{
  "n_layer": 13,
  "n_kv_head": 2,
  "beta2": 0.98,
  "lr_head": 0.00839,
  "grad_clip": 2.0,
  "decay_shape": "linear",
  "batch_tokens": [32768, 65536],
  "train_tokens": 441000000
}
MLP neurons of a small language model. Each row is named by its layer, matrix (gate and up: input weights) and neuron, and shows model dimensions 48-239. Each number is 128 + 32 x the weight over its row's rms, rounded and kept within 0 to 255. Numbers have three digits each. A neuron's up and down rows have the sign that makes its largest values positive.
After each neuron's rows, "fires in" lists the words (lower case) most often at its 100 highest values on Wikipedia text that the model never trained on.

L8.gate159:109098125170108193178113189136128125110156124099087082099136101138090095163143116106136130178107190144140109160149090154112114166124189043125129124119149134152094068166164100115172121164197099104157063149119139086180152111143172128122142099105142076157140138152083091131159103158143193177136157135123130167089141137081156162123113140160078137154106073121142113144170128114153147197155163139095093185173138170113137089137122109116148112136106130090139111127124082132175177120160149104193101129162138130125099143108177138093084136138122160138142104113169130111122097117180112076
L8.up159:096116130141074118141104107094086190195069128169072117198214126093141138200144123096103150128100071149101114092118160143158118199124108103141121214080122176139197114114116132123154089137096125105131065157065154126113167156131061200142088120093088063088149180129149119123172115048110132079128107141093154132121121170108155145095110140117088173112078126125144183133131127081157175122069105145149122124077108087120152138142119143089116102148141132054067117131133106130102166177140197133136086086167136181155112148096111118151087185104096136108093085099102119105136134154118130151
fires in: "most", "more", "later", "live", "best", "first"

L10.gate333:084144138101207157101094099155147141126053152151106153142125120106136121145189105140160097084178156044107143132087128157137119164129118119114157160134105087117138134116169114140105126164074135122129053149145118140154092133103150170124144188174082095132122111132094125107141072099096170158181164129147062156122127141068117164164088108148119174120147155098125179141112137113047152155107114160112160138088101123166086125142136126153175112111169102146100059098176172110136152147148051089162153096066083102131130141128101168177075116159110063152146122137104137108186139153086116125
L10.up333:121143185095196154089091061122094170135079098166138137169071133099133122141117182127178122065130170078124127140147127085096121150092169157134153121126136120147111086146157104128147132092109199125086125168151062106110084084107091101129135095148140153040098119044140119114168131098127086093181137176094102147094143106179145128190112101128119110141170154150106166174130154106076121103139141131138128142150128101148095068151096183135163154198091116156161191125116078157122133138133129138101080148147129161167138159162201125170153139137076130074115146175155127106178144160126164147
fires in: "as", "by", "at", "in"

L5.gate463:160175121153106141132134110160081101184146160101131153136105091156112056104153138103196133143116115170132094118154137127183144078143134188149184182134150094170138075132117120129127120141098153153178133082128126116060150087156133137151160074092146142117116107117076140152097135102082152080163114129058130101091141106108167117077080130100108166125149094138181146138075111130137137133068135092121130073101130122181084107111124135147087155083155167109104146140151170121141084166137102103119122073176171124139146183145132154111135079028125129075110140165132081158078158107148156099
L5.up463:088135095087116123142142081106091124121164100158096148120175139113144182165163157162128139094191198149080076129102109146143107164141188153129153108132097124119100113161158118122170168169154173146181074063149140137076188117185059116158151176130131101105092058139056115119184098059145121157109177116138160126112139095069175075130134146138163119132110125098107141129109124112112143182123157120145054058166190162122139146134161114164168130137201105117115160111140111064153174142150134112157131136176081131131200203148132151187106116180104110142132166140144090156136175111133161090
fires in: "group", "team", "competition", "groups", "district"

L5.gate509:095141131140094118133133142186119127098122093121079160126097175106193153157122111136129062117116158119129115082140095133175139105120178070115079083164168126117145125167117123107151161149185160129077092076150111119146134139116148112075136114128087152081059070142074104135151133151130125136082158086137145103128096142119086199158160143159143142164153173115137093112086111139115141143156182121106099108139137137174174098159167105112216054146149118106098144136140134150129120100121135097210085102077128111121162181166155162109077128105139126080109135150075133131102088185123106095
L5.up509:123163086176128127113087108190069165060201088158178098046115154180100099129125175155125148150126181112143154073122143174137121140147221122120133168120158072131123084078159095139136091122158172114170179129150149175169164083112107115163152089130099112153096149131125122116188123124103121094146153113101113130127128127085147071089088093157149153164135178105144075106131089126163067079141124106127105189140197117172105105143106136110120111089135093175100091139141104126089157134111143179111182091134143173151121175055116149135093121141154172207130133146137087073167134110144104172
fires in: "first", "cricketer", "baseball", "ireland"

L10.gate218:162159104137101150134093089147069171148148126137147173073071125147162111169126109117080144144093139121129171127145100160133162127068141144081079136115187170111077128151119118115116174165163119099156088130167168199144085101127146131142151135146136106127100119108116101084190062140117193129085147139071122153093167143170159097192125068121106178140142125113089162116140158128165131158171144144186111117137085153139147120193073064169113139138154092100105144105117135125153201044149095180109111119066157126071139092148084132117113159117113157147105079102160096124116148101121167113
L10.up218:171161193089114144164099147136099166144182128136121124106150124134147145101090116052109123117118155150141172150119088113137196155083106144109126133130154128121142159038148118100126162099117181081110100144188114129121110080148168204097099105188103158123055108119143138113126131152125149130082185189127163070116114088121131095187160084097117128094156108107101155175137160077114160154100195110066141143124126110078133138152071130147100167143140150106070091153077103116104117063072088130094135114104110179115135116138182113120170111148065082063117147082161152126120237154093094158
fires in: "or", "origin"

L5.gate503:142176104101127089172130136169129144126133080097114178167154169085099105170158088159097182077111148131134088103090090143094089098107058166112099128110186177143090164101075122133165177159142113121164139064190105129112145130116119082108128151112186122091095117102108090119158144103179101176158165151163123125120132129151066128073062091172125105097082080155104162141121141096113160180136130184083117128161136122122136092121152142127160132113087135114138113172106107125174102148114154022113160139165189086101147097181150088090085138142096143127104133118148102134091089109098144118
L5.up503:122089099126145150150089151137117164111108098151128119157096095107115128173137125152229144140134165132118079129120148116125051190177084115143169089119106152133124176119102170106091083153140119130145132120137148150045115145114088143129095166079113138089149131158129055136165137078136109134162188077096149091154122108133151161113139127195089177140139122145131133143155134120166036089116111164128160118134091122156158153108114089180170120086111124204090107178133091085142140102211102140133166130090163171084136102190101142092119079094129149164096174148096135144142148124123106130
fires in: "be", "are", "become", "remained"

L4.gate324:089169168072119135141179194172105112178067153178127161154088117137118155083131124120113146130143156066128105098083120130111119155138161129103032086076085114103120092142171152131125103125132123077074151135120129115199160170075095099209109170062111208072103126125150118171154145092051130096160112106151135139077130155136166126188107129144130147181151160110079103157097131103175105118110109112182069117101118094144121112103146117129112098118167195148120129082079153121111101146136143120185121168107133181131115133184167191153104097099095141107174108145081146157080132166124143094
L4.up324:161119152151099114162131153129087128138112142139180113101203128121128123188123168138130158088151139124050127156140132084104103171035119135149115110098128073074169161159155087128151095128187114118145121147128141099135158150088084101148125170050145120143142186126158114146106150154132105171183116093180148161114162211111181212167104137131200121164141128186133115148193131117136145096145102145099132196106119151140140118102129131141092110053154180124099150154112139091121114156144170064164160131164148147098166136157173160084121133167158146102127141111136129180107145083159084096
fires in: "season", "round", "finals", "series", "tournament", "games"

L4.gate147:107137105156083151163155140178109074201132093093169087153134108161117177125146099141114098117164182119129166098124167146113132078120157131139155115052171169115130131140117048133126120123105140104191112163140119094140077162132067118100075132093065075189236082161119132138146166146149130108114130113140101112135134152072121160156109139133198108121150103135059125114138130107111086184158142172148089082093150148111112140175115088133137165150153089125127173105150131136114074168085131089136084173071156089146164154167188132098118116148121179109135099104114167090136117121125169136
L4.up147:104122140158110159144127129127088127059192102098154130159105132140143164167098111133121165105120149146085120150111075156140127114149127137086129202100166126131166126148125129187149157127136120121131136159204144130100123119187167163126114158132064113142133123106090175103146145107147098139082150170166228110127134116177172183087151135163091130095135111075123132135070153081102152098077130136190172153131129136091123100201163132131122144130135125125153159214118103131102102162117094088132127102153073071118076143115097129106112078070129066136128126129148138071130164136180142164
fires in: "president", "director", "minister", "critics", "criticized", "presidential"

L9.gate349:118085065154128144153100117119138115110127138099152130132080102109128150097110109154150168164131129185125125080141148195160135089067119099099157130095100169118050115108117113092116101155097119134197095152171185125160168159138189143111090129169100095145110123223067061127118171148100190076140210164183112101138066175132140040134084134098150164151118105125147138156111118159138139168141140102119133119101161127092127180112151132101119132205136127077129111076095139121042174150099140140178063157156115140173091182137098122133128172126118153142173160120086124107106166106106171116
L9.up349:137148134114090223107078112159085136091139127041116102176095116180068133130159122070187177126142151138175098072164133155157085097138107137059145141132094168132081110163164156119135113108105157153098108117164170130176191121143143077146117094186105117137129125108143147136119164168179120098180167134123174105140122074175161131164131213118124065100173110079148137144081097137126111131060144100091172178073166116096209103136149099092120083156119121112126119092118113145088130116130109124114173106125189109164110112105121167107083108157126083149143085160105133159152148083135139147
fires in: "directed", "recorded", "produced", "approximately", "written", "wrote"

L4.gate291:132086091082034072144111162145126154140105127181112108143157147128120128170132119125135124132111126096175071177095132099137152157113152059148184175127129129145148105076134128156142132153133081115157101136097103102153109136107179132151133090137162123087107134160143134167135079111121108120055070053072132127147142175142146118106133096176175171190153104082141109157153101151116110118170173153173130150141147182132167091174087121125142107144137115118059189106106155173144144117059105117196123140095113128140124129118116104071094097105120151169133133173108071141108143107130109105
L4.up291:173082081126110184170086113066128153188170070145121079152217093144138078153130116092062148129100200073167156163137106108139096117094184146110122103144174156098127158146192122122128156182158146071170125100133165110150128093192123150161142145169145153125135103107131135112221137144151159169128133122057141100114088162139124079140121146138089164121092113121115129139164103073099103068193127163154143108115141103077132108185077100119181154169164146105138147119151130141163171126122131124128142126096162150074164123162101128099195153140105151111091150130122117178117129139085093084
fires in: "is", "was", "well", "he", "served", "has"